Weights of a small GPT-style language model, trained from scratch on English Wikipedia.
Architecture: LayerNorm before each block, rotary positions, biases, untied embeddings, capped logits.
Training: a variant of Adam for these matrices, 887M tokens, 3806 steps.
MLP neurons of a small language model. Each row is named by its layer, matrix (down: output weights) and neuron, and shows model dimensions 0-159. Each number is 500 + 50 x the weight over its row's rms, rounded and kept within 0 to 999. Numbers have three digits each.
A block is one neuron, or neurons of one layer that tend to fire together. After each block is what it responds to, as a language model described it from the Wikipedia text at the highest values.

L8.down787:548542558542470495528524514506544457557525444513432459491470495535508488452588514445525540517604559541461512506557552576520521521429531601554512467563424526554613456466594542538424414501479542413507511559409468511417484427463544511563458473546511505438456500481573500509518501514596450479507513482541534507516549475468501492552474511494516448602428554542557477486460543490522430590531512423458486495505616500534581447469364477479559521457463530526480567505544487581490514488529534
Responds to: Pre-noun intensity adjectives. Adjectives or adverb stems just before a noun or -ly, often of degree or intensity, such as intense fire, avid golfer, severe discrimination, quick growth.

L11.down51:501442550597436484508601507471531573464459477385442522425492453578437536515510380462464451554407529526463518449510429510561496534439485523519501465515488618574461518546486489457472629528445484496454419462494554566542446543490524489522460541557446540419598426491550458464415490431500445463541598503520485531468538465464547531475482446536509502435459426543438500490447569488563616491486479491477496402422536517494539282437519516484539486507605513617529556450523460525498552511544453
L11.down95:404515564489512507445510456498465588521537418539502551487474572557566484425436457514531500443519527530611425483413418466457497558551454545543534480519522508595513480580482533551516588481448485490487489480580463502518459472600542540575505506544423535562452455452503453500524485572542532498454561498489566468503549562540509625487499505477538467367436516551513482490510490457500551473521576509486501555444586512517424196488565433502484513502524453442478528562521516527554429507488609
L11.down997:506467545474514506493472483480464491529402469580496482538545519603423512553592553542519485422485457546468497430581365522450567614567423518488466502385510572515446559550485546534487661503545499541482517527452451576525483431517561490491472518519509445528502558513437598435484461514508473513561490440525411405437506512471415486528508546489513436561493481385544501494495543464493502541490403477428543526529517491514423242526472540472507479480544544490547502493590561441488472424443482
L11.down1258:473576420518420544502458528569523492447547458545538489517525508474464526519536512484577570445513586492507534466468475498552500625530537525491469462500539462485506386464506531429460616538510442498477533485478499503601474472383475421466468507512430497453450516509469529473532570423491488533469447501505486537421493413463520423512532529532573504546451514557504478494564541464554546495577468473518576482571495468511630495574523511499555509447499524543448487461502525521550437608404481
Responds to: Thousands-separator number starts. The leading digits and comma of numbers in table cells, like vote counts or attendance (6,941; 65,751); weaker on paragraph-ending line breaks and date parts.

L6.down137:536519494423468560486478548484449405469462494543428556463549523430561423481455528419536529609545497521561473538426461503560468575472467491577436436520474498492532443523512434483529485514504533573550475539604557465498545465504526464527521548515583497505397482538589489474490500418454456504474502552422520501530517479570466572468613486429524544470518435495569547539485389520488498580513608581432434547455471471503535431572484523484536474482554473486532525508540397541452501468410562
L6.down434:538476487526470461379473488550498433585507559552457521467468514562521441533438595469534422499499553512461442521516499476517531388516397530548418425536503438488535435417414426578513481519548525570557495537556505471510572416558442457493573467608518667468500473565589534491536402490503514470449459436535565585534438544496478495592501484482516521459406588497531547533455486395536537472555472431458546470509477434475480418499448401543524484487525555548441499435440511537518470497529517
L6.down639:482518559538396600527502503475435505418552573524558506487447442498464486542524469532495501469511473494473574595500544498549537518444382538439502503580411514469534543476512541529415490474585521464490505482506541466497542403529435457506414475490507530499477508486497437439527417539407510463560494550475520464577589480489493542503488546554479559516357442590383516508528536572445492537412538506515513578494553510501559468533382524561523627462521512453426565559528475478499442533395525
L6.down951:407481565484440492558526513540566458575452564577520448514545589512547492560399509500491512507491591504460368484549580431472497481530465480531444587474569482544481515475453433452554528554477478428586544385580413488526465447574507453498509575507568486504573545501546494419532426479543534478508569544564526531533365534474519543499508441433507594489603436369501562524478456570501448577530498553521535310468475512452501572535474532429450478456493437403436482535458460529441482501490489
Responds to: Start of noun phrase. Fires on the opening word of a noun phrase, usually the or his/their, or a first name-word like US, hit, United, before a head noun.

L11.down98:597564473478513520458421436544507476577510501507519450490549517538460499520507373488526456473466527557475527487520547499460509581490536620492436600513554397463527516409503562496452408448521542554520476568519454552513521542553524415543494529462515487571473484527544525496511471562512532542570466502488481524507488417457433500555446590580530503464527464474494515560490503496492478386545491540503514514404509451544656206504609528474491477517525477542462514562493498511455507462491504
L11.down530:515415540431508491526486435496522487475529413495534473503533509499530517539482488420456538543472528500422474483526486484549527765473483519467446498526525458503470526517459502574520405503542504462558485492547509505456510562458535483447457497524474517534500465544528456456566541566509433552519437450545461506480539392519536459443573478591484488422484551523468499527517477490432516492512450439535458536485454460539650150470567434507537557542505541526471514458477537549510551449458536
L11.down668:485539433473509504460535497490507458521430484491546463567467494486517431433511502502526478489494559496522565560538513489509508870558598476500447515479519507522490439460527453489533476530516476554526545467463529495503538564444460548517459503474486486499437520474531503454536534418499518529595455498443414538454493480469456469513542502489562456606487538477501499441549526440556540506513472563500470537572565469507409270464516536563541481497509522520540502422463487492522524517486431
L11.down735:461500454500606450449475496425430449536488513487540518496452524557579563434438524486479434519487473435525501485500586481417548587571540481577431532514592490602424560515442548485519522516526521439417473475504495455596532563530503456480538508501515575480441561507448448584562520559530533553501517428520450404527509432563466508530590519526524460496511455422471480526409577402502489504494496527517505594526427508525423519452466399477504476376482584496466527553419537558494466546430536
Responds to: Re- prefix and paragraph breaks. The split-off prefix re/Re in verbs and nouns (relocating, renumbered, redevelopment), plus newlines after a sentence-final period ending a paragraph.

L11.down144:560509531526481494371481551478524429465473610545551487498532506584413467455556531476534528429470497594545553580457498487487560266516493455453461484489547518540481431530400441466501486519441432559599605498460530546461461456498512514467561444494582524493516495480478474545557475560509434468538454521552413521517497452501429418492560485442517629533487397481487407429610528549339480455468432524529479439621468545481501556559473508607540470562533477546468566538459452433416431487538460
L11.down201:504525619430471502531517521564551525498465520450513538502534519442536541448475552416516552414541423575421497544522457528538401430556434502486530473523525478471554515509522435476486528505611508504447472491515516474512575438355535625416399455524599466561529550502410500479491445539603532482536485495459482534577486532459527498477558510578519621403566525415507568585538479454563430505475472540420570571563546487471532586431471445516536413431578509499559434563542492466506566510587482
L11.down1062:508467557523527509508524464495564494497473526525448451522535494403491438460481462555453546443541474480452516377435516506568415447582454485485505565485516542463533464457430474509465487426559590389547467499572490496504496509422507525614495499468498503615613451520424503573582465512536540464455424485513509491457478544528496542550506520468562479463498443492541461538552507417525565480440489500434490538552518386521541646474561418446558501542511527409468590478488516552578419446557505
L11.down1100:538536532459513504493518533516515473542433448444495502450562514482534535519480447542463496440428448510465534507458536429547539535445380496567469536524488553489564516443522443440577503513516586513527582563490489523429465471510514460497563583436533565521551500485500471529497465542492500419541502468463446553524535477534545405549459472441466546464451614478534509484487482457496451557426492484484484499407490504504763741578481455532451487460539483496442465519433474495525514430569489
Responds to: Before a number. Function words, table pipes, colons and commas just before a numeric value or ordinal, e.g. "age of 31", "Crew: 22", "club's first".

L8.down313:491564555508591424543481432578464463593560416471522565512489488516530469527442446561444471541406415485400503534541533451398440569506509417453580524483499450495437484581412551494508431488523451518480496415591487538509560528561439448500466497521472497520463532468403438471472475445527533526472567540453565506515446622432521549517481442505476542463502525521539449453468519428505513520467508511428462606453503464498506460467572501485474428550486480471526408471507541540515438507491473
Responds to: Verb stems after subject or "to". Main-verb tokens, often a split word's first piece, right after infinitive "to" or a subject, e.g. plea(se), viola(te), set, gave, spread.

L8.down207:542552482557521464465504497516466557478391498472545540453493492521522446440548520512659543478589504453462483515498389574419520478417499577493566459417547519541498447567485486560491538580513446488507416478571500522495526582468515483459516555578427525551459457576515470494523543476483390482460567536504504456542505471460478468523503415437574506494433500543459531535498549493513558461430549544487424461498461526537505573473501455578480609516385565525472471504513516460490524446449457
Responds to: Header closers and fragments. Mostly the closing == of Wikipedia section headings (Plot==, Charts==), plus first-sentence periods, possessive his (until his retirement), and foreign-name word pieces (Koo, São).

L6.down417:455427463525528564500462528482614524539467480457447548432472512454470451539516463492478520547469546558566552509518554561564447462490441586459423534547537445538598462542497568519568540470574481462521514537549498514506462475538435478545482437545535403558492555492534509456437456508483429509418397476458581588552514524591584507507456475597583513362576468556539536510414490565482530546483500532442430419480470453511685463412382477419472489460423496490513444552574414525434511456492534
L6.down800:532462564562496545511560433590532497538489479574439532412569503541568419565480515487489515491498506527522471499503475503494469077410497479518458464412433541472468466520453514484516536444466497523448538489494563517508510468554538558486491493476478519444479466481486513506436484505504490541486556423541525444479471505508587499523500530462554551487545483539519513510474498488470466509558534471513506455476486526481796350554442475540444487506476493497536507468412501487531462528521472
L6.down966:523437438522479501463496494515478467477429497446473488420544526440548412518540442494501452576562459475505530533568465586546420406472352552551465434588451572510574531530453497440482545503526528537456502411365397557497408535472492461539590454457564414525464449440500501573538487512495512521409591469447469505546533513455491589453452536481459493556486469491452537500566531469476495566485495534558558461522522446391780400497512471431461522531493534439573571515479608443407465522455447
L6.down1039:539451453536527543549480460566540485543493440444532529516515525489540439625480491458516473529517481483451436521513535466541449263479483486550538473478491576501490443467453536497522510516432551477447457467590543534514485475568544509489492462508495506470403430550451473535453489547501516522414543565607508469511502465498529526451440468449455437522514473541589524491478488566499476477563527533493463532450484520562875428487414467473457500535530495494456431503501442446555425449518606
Responds to: Section and field boundaries. Boundary tokens in Wikipedia text: paragraph-final periods and line breaks before new sections, closing == of headings, colons after infobox fields like Venue:, and leading table pipes.

L11.down184:537492453521489517572463585548513473547522519522483546536464523581447529483565428490562522523455423515507493556562558517441518429513554525368525582511498468536570549509449596584526337460493560438571452515565515532492484439564539532478630541452509513607529443500487507475549466463521527514553448459485481440459465492535529544397467513474528545438526503469490563465551596546537460433507479420480466457533505436441436411521529503530559523551465572441554478508493498492428392429546573
L11.down273:499543520585434485464551537504476467564539557517466482499619556589469505499562456518447518526570489568453512460480424494437554493460504455539594531497455496446554460500496574480457465492528554535487548444463547550478583472483480572426499509433424486439519606451457451485532565574506381504489417498500442503449563459484467508456504539476535558452524518528516488432393588557514536422424598454518534526499575508552451558473462587502527424531453478401545467528461558409470431501517623
L11.down611:469531480526468535504393496503473474484506508564482557566544600439553527476542476501567628512470521452529528445510554539534471206484580510484531477615510447526458494456471525522556541557412422488605494536575465543445498489443588546431521416494460457440534448453487488522548624447573447479457457430444515504526477513504532569480492531480529449547534489416483553537442498471546474545516496459461513547638438508564509561578432477595546475497503483431549551442499494461524535432462546
L11.down974:581470537540430433460530605521433464449488515501466473419507518474439491475532500434455473459540554607466563514401493432501548412435433484556535485476466556486474472521518529446513581430494448555432537432538468489506607557550443546432548424560561418413479504496596540526411520493534504558469574543567476544446558466525510407688541531460480477457438470576584421433478398477442499554618474542428572625436440508509456529469453499407448526547463457448477501534558478524534529468529472
Responds to: Possessive apostrophe before s. The apostrophe in possessive 's after a noun or name (the city's, Shakespeare's, Women's), plus the decade year before s (1880s, 2000s).

L6.down152:473506502451554492510479482453506484536534496504532525424552478506447515443499446564593471540436442459503521506508520533442500556529459490498537474445461540445462512469489518563518437564502539478516514472531458476562386560464503594459566515519580579532451561549483502502439397536502502600491469526451519613463565538454450506459522503440537513512425528532495537522464468432483509493490456532529566518475430488458406542482442526467607527386558460458488588434498551505432585486423563
L6.down372:520547507501559548480564450480510586568520495481540408445584415481535448524476530531496494458415590554475543575529539513569425460505533561528468510516425540482475544488467449518520411505499524537456542464497489538421568516570469524488529469480484461527386416531480467501502526525490536486526463530477534554552552538534512463587488541456466552537511470469437439508479528466558470582459521491526608530502452510429546552546430364466508546446553504473401453500562435490441524600562484
L6.down676:513525504411511515522503427464495410519549418544533535501542560587484504520511466435501532498452455473337542460475485559481590538599465483522488530492472469544412497543534358445475456464554583546511532442443474564468520463520430477580461498508560517395454454510425485530492542480516597473417449506530500484501504499567470439437532545583545509553625490485543448545483516506493479509488556605611484452586546486521483537456540437386492544578500416462511391546460412530486431503490344
L6.down1185:432573471542473479469407520456502526463467422523513611466534496581483549573497552497528530505543573445403572497521496503515513568560507404525540553526490530506416520520518495500483521576500445463416540448544538550549562500427483490516518547522499447454488474449455516387524450569550437501572393494456498534465455552523505547547636550516477459474492507493513522401562564426542430438560469458521520543518506455527521477433515540516468422542588518510554483508472635542470546513524429
Responds to: Apostrophe in contractions/possessives. Mostly the apostrophe in contractions and possessives, such as you're, it's, men's, God's, plus scattered word-piece and table-number tokens.

L11.down81:578503586499456445579457558551540522499495522510483504510518375517484462524480473518466524412518508549554536531520409472425497754558502551538516482502541511495566472514482511552518605430409531491520595503557522606536476516553550540483521505493438487465536462514457514464501506531520501480511539490469501425489464486502479456455501569481470472547505419466552531323542514490547411496409539496368578481545486493561550280583471462473399468507474466408539450565517503498579499478493519
L11.down583:513520483568472468515507598531558454533507466445524532448498438529509416549520448510588456445572532557565430501524496512424446618514539495549549464501505570543546444535533507550507510439442576514501468432581509494509546502562493520548493488523435445492498469379450507500458486507394475565506467437467431499552517484456550531464584511449468436471489432475485425377355481523472530493366488564440463496384538480579532340557439520495486533479502474434481444578565460520534489461536546
L11.down647:489483501526504427474457490524442546546422473478545544449498538458511409508501538427481453484524458509447471503511506394500479624518557517494497461472403497446560497490550520482506455565453533609459456450429518534506526530506548476528560486449595487585515509523434496460598490627474612539458507539568433459545436548520468518398508444471553445503532507477450453498651499494482557541511522533538571501545470583536441280602481489435542470501508454384409499498463515542521451529516569
L11.down1206:529491608519434500395413554510611588430535569530492523488437448523553517571482538575477488432524544501526497580517531506538514637442412387454477497531513499545505561545458470549517543455483572449463546493397468557480476485465499542439499497511581538509463475419505516490459540402526456465495571486433476527450449489512476498399510577498472461590469444505534503438396450484558494558501564455494475441524538423470483354545562444562602559528511456520486438443539504510502439441569492
Responds to: Opening quote before titles. Opening quotation marks that begin a quoted song title or coined term, mostly in music articles, e.g. hit "Any Day Now", song "Bad Attitude".

L6.down30:529502478518464516402506570474541389465528656463463436581473393462472480535489463516540398417481517472446468562438568502492485505484446523488536622553484485576519557470531473459544495493533455553552543476543491512536475566545450486435534476544564551595430543547457515492557438543477408433472506409446521395455535524501422532536513559516568539460535434458584468470421498603529563457455476417421511527557517557476437469492427530511498474476474562505564477506464514533442545594433568
L6.down765:448412533452597438456490504572587519531552471496593503487460469484478520404436470510594491410478430609450488468542459486672407500481457481404474527428531531553547435461484542453574499580487470563500519533446442465519467588415494538527566461460419537493527501532442488475536470477446506524381511501528527529490486513446532468447497515534445500489545496567613593487654461489493522434433523506485495492496484544524472470399420543558464575531532455549561564527501451523514502557483467
L6.down795:421561495414552517490435506555489529460523518524554473430451472497537438473450500565428465449468522497417532439471487540525521493525496534558572561476489397507476448449463480444489518481565465502580483451465469488524459504509509472510516466445499372487562449567509567422571575550513488479555514535461529489590515465438431511539462549497589453488517407466589571550505453542530492589484528513618539428557545437575492550512516567468526432469388537407525461579459466461465445551506584
L6.down1086:503403560481461483480523555456487558442520551474545557537547526476446416442456493463482578486410436431471556497526470588506456399569466505450473495619468484480525430456424531459517604504557451454649464417425525532466589531495521513437556537470403515546552556455453525481496428527537515458419473494494540542437464444531396500467522446519502431508552585411533475491500506402559469580470494536447445560607498512440535480479546522360587612432505564440510594552488472600462544483518515
Responds to: Clause-ending comma. Commas that close a complete main clause in narrative prose, followed by a participle, and, which or a list, as in replied, saying / ordering / along with.

L8.down353:478513520442602530417483435470549538551562489483557589495508559513492510397545454580522520356374461425514533526557515471550544507523462455442465487573539490558514487457600538511486497493553516528555512549483533532573425468456451484481482511417504502473526452510465417495523520492607449503453556514491504527530572554450492500573505531462406479529595478513512468522520370518509471531457469495431488447423481458552406506474470428470481561492412509445476533549435569463468574524571406
Responds to: Clause-ending commas. Commas that close a complete clause or noun phrase and lead into more, such as including, but, which, and, or an appositive.

L6.down206:463448547474545489473470464503529476424471494527466527559591444465457416508538450444430529475541565440440548488513492450523467451472506486424525513565473477567585535482498525504454555434409512552543540499474495515533516475567479474537482448463521439438476559503588510438444560519462479542522401551557545560459481489440518517515493472512466478532553487506514504552540481508467477437418429482498423440534537497503943531540535444451490495492473464542466503492502508388556491538437474
L6.down634:556467504467445453476484412546452451454523530497461505406521508463469429525455466531502445475480500514504497471558479500485504472506468559518551503540494428461530543503560546493461456493542489498584497444469432486495541537581550467490573512549547520445559469495514459578532507495519485585525508486516500415484431450466478506444453472392531542512454319575479560556538441496487482482503455510574484432453503479552886372572485469421489457578455493497564523494429467509550468516506531
L6.down836:533500516449510420516481567493575542437497504423567477427525511589505446480539468551513490443428459536484424427508382566454498445525520516487591553494526485512563500566503558476476518480533490485480480456425530557489575557457477469519542558475528559576578493524565500582414473538523526545552496501510561553547584488503541573458416577447505530636469435451435451514594466478454545512471505603563450516469446525482751372447495564471478587442554528509439507549554522382458554548466494
L6.down1196:515446397524402540497445484500411473465464507455500456504600485539464492510522520543463484576548444454472546551525533525581527477573581400472594479477549504521430527526486430515516506495573574372481443477539364575446505576539416518541479462413550397457485503432497551515492521556509578504501457489526502426578421491557569574507492566525496467543480415435494546481508476568473529520404477492456478456524495508511476436506462574430547424405514574505494607463495494534515562430438451
Responds to: Paragraph-end line breaks. The line break right after a sentence-final period that closes a Wikipedia paragraph, before a blank line, section heading or list item; occasionally heading markers (==) or table cell pipes.

L8.down742:477460438463544471525467606462540558546517448532469507468475494391500486493517476505601539469459475507481477518564497490466522573463508525553566511529536538462411508541471456573552575545426467558502446533423540590515500540521531422409543472479436475479610578469433397516565575505463514458469409461514499484592450523490593617478472527491429484485510516457512428497564435486572528515555503452586467511550561401463474541449481425510461502455527569511459506540545549475511533482467482
Responds to: Pop-culture article filler. Function words, table pipes and section-heading markers in film, TV and music articles, e.g. "in the" before a film title, "It was" released, "|" in discography tables.

L11.down48:580500442482493538480497405545560552601589485505470490457455508541466531420536521471471503539497466519525566599480457602521519626516528497437505491422465609459560503498396562561525376539555547499481461523479570429561470522459455490485539533433452581601481466529428472549548546555472498413493455390410535545515501414465458498423491508546552546479462568548515434537558598513448506491545454544473457506550529430516381496486588478569482483464486489626455466518433572475521476494461568
L11.down115:420481527450652524527514495544491643501527562472554636528557534610441544547407431563536538465523452567558487599503570570551403394545455497478525521486488478503484495493457648454501422445470566436388462504528530455476374469406459490476549552494529522509480439510453548487483448496429508623500467415456491468526470484434479601471527460513541469569434591537453519484521552449599526523542465509450401510483483512524488432489532474518583477425503498446465487469566608472553459439565550
L11.down892:573460586462459445492638542425563542459565524521527546441468548500474439472499553522472416565466483504456511423593425474418480469432421465494466508510403448468523482455507557390486430496553440495563439488525537485453486442483453439450445445515519563464639457533499468473568471523457484433550537466575457556537504515535505515461511440526514477460538561504493515484586575494491655573527507394545543529511494505453445332519496454523508506576502476446525480517512481510592376508525504
L11.down1269:568512464441444537482434525515456529505493498544504436572565592559477491390470559515412533562474490440481491607470515512546478264557533455513465461521491536570471565459485532433450453496506451572456580478472494513507532575452527494421504556550489440502464465486561417531472552437474538524523445468535526536485474562443542486538554601545518520535565425487497476492561584529522506546523491532490567472495496528493622456516423474477488391403490412558454494507548456588457527481499450
Responds to: Bare verb stem before inflection. Bare verb stems right after a subject, whose inflection (-s, -ed, -ing) comes in the next token, as in he open|s, he tour|ed, Commission spawn|ed.

L8.down14:517520517594554544507469574489528426437454479516546449506532574450508470516459410526321545301455481546549502489539391483516502466504485476503540575474484500541536418511494489454533523520471530528552549445471539531430453480490483422424479601504501476522532445506524503404506536481482392490448404524517481485480538433490434525452569450539408493492584470440538515479461548500506566580445602536557551550439505524517503402472475539481511521498440461488473447408525540494488537490536522
Responds to: Numeric identifiers and designators. Numbers, numerals or short codes that identify something after a name or label, such as page 445, Title IX, Route 412, article 7, or a date.

L6.down658:491471571485373505493567389466432442442504514553621557464467452504494440574519561517423563405421502480488555513552489570560518491527472447536463427415516505454563500484455486512500509516523574495500449626508545526450584569506513442503504512558462429538477537457419488552496549615477439449406464586492481557420482501556510432497506527452559539464588555557613576449538570483476543581483399583542579466440515607475476552607471514485487455462557527442523483535538485526502547465545467
L6.down817:584515495529500575512581568444538538505544472547611533498550484469489534455593469528526513569455506533414534451534561476508552498534545460477573505505498485441450492566459556432464529427446486421490541461498543533523483457500417470463424509476519527559580431488514545580512478513492453442435525568421477509533480617495590508481504536436430563482442479568585478539485531541535434428466507503583504571425536472415601479482553405513628553621478514529522519434464538586538528456510593
L6.down878:485529539571489557405627456564485462483509465537566511496619574485492524454496438510479509496494469546551464533455399477484449595400512503506526454430507527500509518564497457459499456505489437467493560536559479485443466514458413522475508541424520541501541455522501517522491439493513473383526478461568416471514526578520513510505551522481391510638496501510442512395440462549587546499425481501431497460525519488448419445568451474465437592533543516552461578539441523514610485554516480
L6.down1180:515457593461473469540418480521451426545571381514543473499460468525532552472481511547512506551530462523494493547473497498458514509430473434607472560489427499496508593560520464542486427535525539451436464477459545500518583456500500474603511453607491567543531490493428489434425427551497470401541497443445501497445516623493582606502519518561530508539579439525515510523562609526478500521454480490482453476504562485566449530512444486577565434502429474437410463475492562525600447484502583
Responds to: Word fragments and label letters. Mid-word subword pieces (car·a·mel, Sac·ri·fice, dis·su·ade) and single capital letters naming items (Company A, Group D), in lists and tables.

L11.down186:519512539526497543474522460560457499490504589503481514497548468426506499463484567437611420521452531487384443469503543495536528343551496578595471412496590514489524502480417384508472497514419449471486535530525603486532486521459521531452475451478522577545557539561443536520572402491529503520488504497505563433501432416559528448432483560510487402477506475533539470633533391489537578425525481537544448611442462574557385611477476525472489511565534506507530520507519425449460533449595548
L11.down330:477566536497586503517543478506505469590444422430526485493467552514522562479519565463493491507519546462455573367471519501554443456606492473477545534480587510449507548480465537569498382513426406538463532498550443519584521534505516543463455481542454453491517486459519455565541534542462470496408488459540481583562433514541446560522487535521462499676460482439616421512459538453495453484557502477448458488492506492441510411475469521506432562492435469516471530545504635516467449584533612
L11.down535:522465641495506478475566510535429509518473489483478594471521470485644512559434517450447479546492572469511488494380578547477517360511464498469489474434454478629539519532469490459550482476454518607412477573532490526541449451461476501492524485489462407526415447424549558477612504587520487478388428448455415462461447477597539427522557491511515489499493537641476492533499576416451460491469538473572561437452472469479471594541455462540499549551545537524540526483502464607518437547480494
L11.down1000:464484556594475458536488483452561457455482580415510541539467450445587469518517505602352472514362469572474570546532480507420505300519560504609432623531482539552469556472502500500496469512443491566529500487460543414560458491486568475532543500539447539519490532486494463446472570510457486473529487441502512463561478504546551564549454528443552456561471501446517453424495456548387477482567615567476426559537504440535553488501574496564502433598508510503547442608595545540503542569502535
Responds to: Slot before a descriptive adjective. Adverbs, verbs, articles and conjunctions in mid-sentence encyclopedic prose just before an evaluative adjective or phrase, e.g. particularly, increasingly, become, a.

L6.down166:604545519528447446462495584521538494575603492502462539478438577529506556461413524448537454502581486578432546437510549575558416421421439522428473447488477475511567497467506477552536513379481520545631559554381439523535509479528386465534520529482473540503495465441550517393541558430512450536582416535492525474566491556467512480515472478482502493459522478497537479521441464504506491514479512589479439480520588504434583543500476515524479471436496543437533517524560559544375471514572503
L6.down627:512557552525470580433481489493444526519604396535533574507495501549450561472505495531414526481476569482578580501595562437545567579511556423477538471571475494383560520492425560519546469561487512421508477526568542470489497462516479527512450488523565446453475470555421429467449439476490509407417533477603454528583389523600545484483413503507469437495516442576504453391420538451493461509405484545479522471520455502430403494504483609465454482503547539527402435520513501509468462574465406
L6.down801:505367533493518477509560508503522527441588520489408486594522564494439532469464466541460546370483540486388568528549541559470482464477485577460521511553526529510538502521528470504444560454470591523502511436478394515485498524524523517432524498522432457494553526565521447454522463455586487497468563553567568451477511524406446495495546447499483430470500535526507446571445359429485572515514499484517570449464508549500615513502486484359514504548510600466530530495456484514528529495581487
L6.down1254:515507519489427426436476487437471548543509582418525573493565439565488490517533369426489492486502456440502408451463472501479537469475561504552511495589505445518563473445481515468507428513538577492568562481514492569483454428517570528535496551566517533483466540550486455525474491528553531534494482590501501441529445410538392544533515519513442513535583529513525506533445526486566485530525479505523595371590497604469525519480498491599583427495472508453424465490476603528564400531545434
Responds to: Verb stems after to/subject. Verb tokens, often partial stems awaiting a suffix, right after "to", a modal or a subject, e.g. alien(ate), over(heat), helped, assist.

L8.down109:424472548493509441531516429445493540416430574508486553467504552517485561401562506446549519515392520475547475459479584482505492568501590419572484563468387437453434556573532481554535480531481599528496497582467493496473464465471571457548570501416485536536490477498449575505440537512408469400509458454540540476518494420552479524530534499516470488518451477586482505412461557460540606482526496531525458480591500543509507588565557513465450485437452473539455399505542540499479531497480649
Responds to: Apostrophe before clitic s. Fires on the apostrophe in contractions and possessives, strongest in it's and what's, also planet's, club's; weakly on verbs before a suffix -s, like perform(s).

L11.down26:447488512482548444542453489511511464475468574526485533538563434517579525550479487540522429447468518536476539487534568461537500250490446500429514488558445443491457564453518455536487480480517545502474512553525518427544573526494570480585513568459445547464460474460408457512447410544491545472406456498548511493519483597535410446379551504450563579557546501503570493538555506511476513452468519550501514394464620570537442553511413490565563497498514484569487466474461452510592493492541554
L11.down737:444620540511471453581464435497487507504502604407493539576605518489567480448475440486525518434558495538497425477464543519463463355549547468457577479517525472474497532491466549480553582400567436488460474509513615515491498484485537424468473504501581459458494470446483488439517473592566512458579545459558532518535539499468620511587467492430536448510573510508556517488470505389445471481449479466444502508509502404603462518429559494466494500472544447531474508472474448522445506550430443
L11.down968:574434412468525471515504540482493503434527486514568466458486485518551458547545472522586435447450545499489531482475463506384511349541513482431527534503423475580491506443508526481518461441506500449433515536481563546506500478517530462558484584552582517559443471345518597498455500561488606589441471490530519551481565504562562574480518465418468581499565495509579473450488494521505443502516523570530545604517513522467712544489426558653531623498464478472556514543478549525445598486577590
L11.down1126:483511439506440492493527457524422482545415443539424455504433590440553431517533484465536496423592510472489529516432468566587519471425457508476573439506548557485556583460490566595489439417516510537543569504496465391513550502432606487494519547466531501466552485437530545544481485471467596501485419495520532469554504471449469478520440473479501511401435487493549583449467452497493505467457611476457558507501578407568423566504457488458515524471498437429489532430467476514488483485458582
Responds to: Clause-ending comma. Commas closing a complete main clause, mostly in plot summaries, before and, which, where, or a participle, e.g. "break into the cabin, and".

L6.down415:502524551533515536454503543594574462492489529499510533496518478468550496549463465545454504571478536508547507513490470474511557371574538492536532497578432417537438423519509458550374570467499436519448452573510505535515511434465506441510422524579497454515491521530498551637502407563575476407500528443489509632435583533628553474469585505546546418659455532502494410460428568452523552529469510572485472480547424567425534549486545458521540527537487494515555424550505469488478466504509542
L6.down841:570582444483439512476541431529434549521531557535534500484559639448490465606471489478459521531534486423506501485458582500534520421457531541431551536492564464518602520357516494561437407484529513447459485492555558559526498530474469486484495467504506501496489461492443489430506549478557529449518381556520504426478454454528546509476542569535495361477446412522511585431447503445527534504558504437482609405570463491517374534484419555543525428501449436524488491484487448541498553536531552
L6.down1117:575443429488512526434640551529481489590477526406521584557478567548498490553481541481544457544463544506434553555459508421443466494431504378550496510539467584599450446541508417492472428490483503443523520405553494406580521477416479540450533483525514502547500523567533541494497541545454494464590498532429576424543489393509515533508413607421529493469489484465489526393423423476592520562450502471527497557557467438545530510496420493494503494496441559469504516533512505423488432524515535
L6.down1129:502560362508606506486448530448518527502570528425562490475494508564603385515577411537466507525587426573446469509480448399462473512502463460536507606523485450565444488511475461495587477570590485482469503492604521540475431500464532436564536455533519440514493441533504595414523531480435469542465485498551469518473654509521388469443509550492491500513564490466457539488578489504563475539538443473509549562529448429429474504553488606458519494594428426463549550548538498448547418549505468
Responds to: Quantity or degree words. Quantifiers and intensifying adjectives placed before a noun to give its amount or degree, such as no, much, little, great, large, of in "a lot of".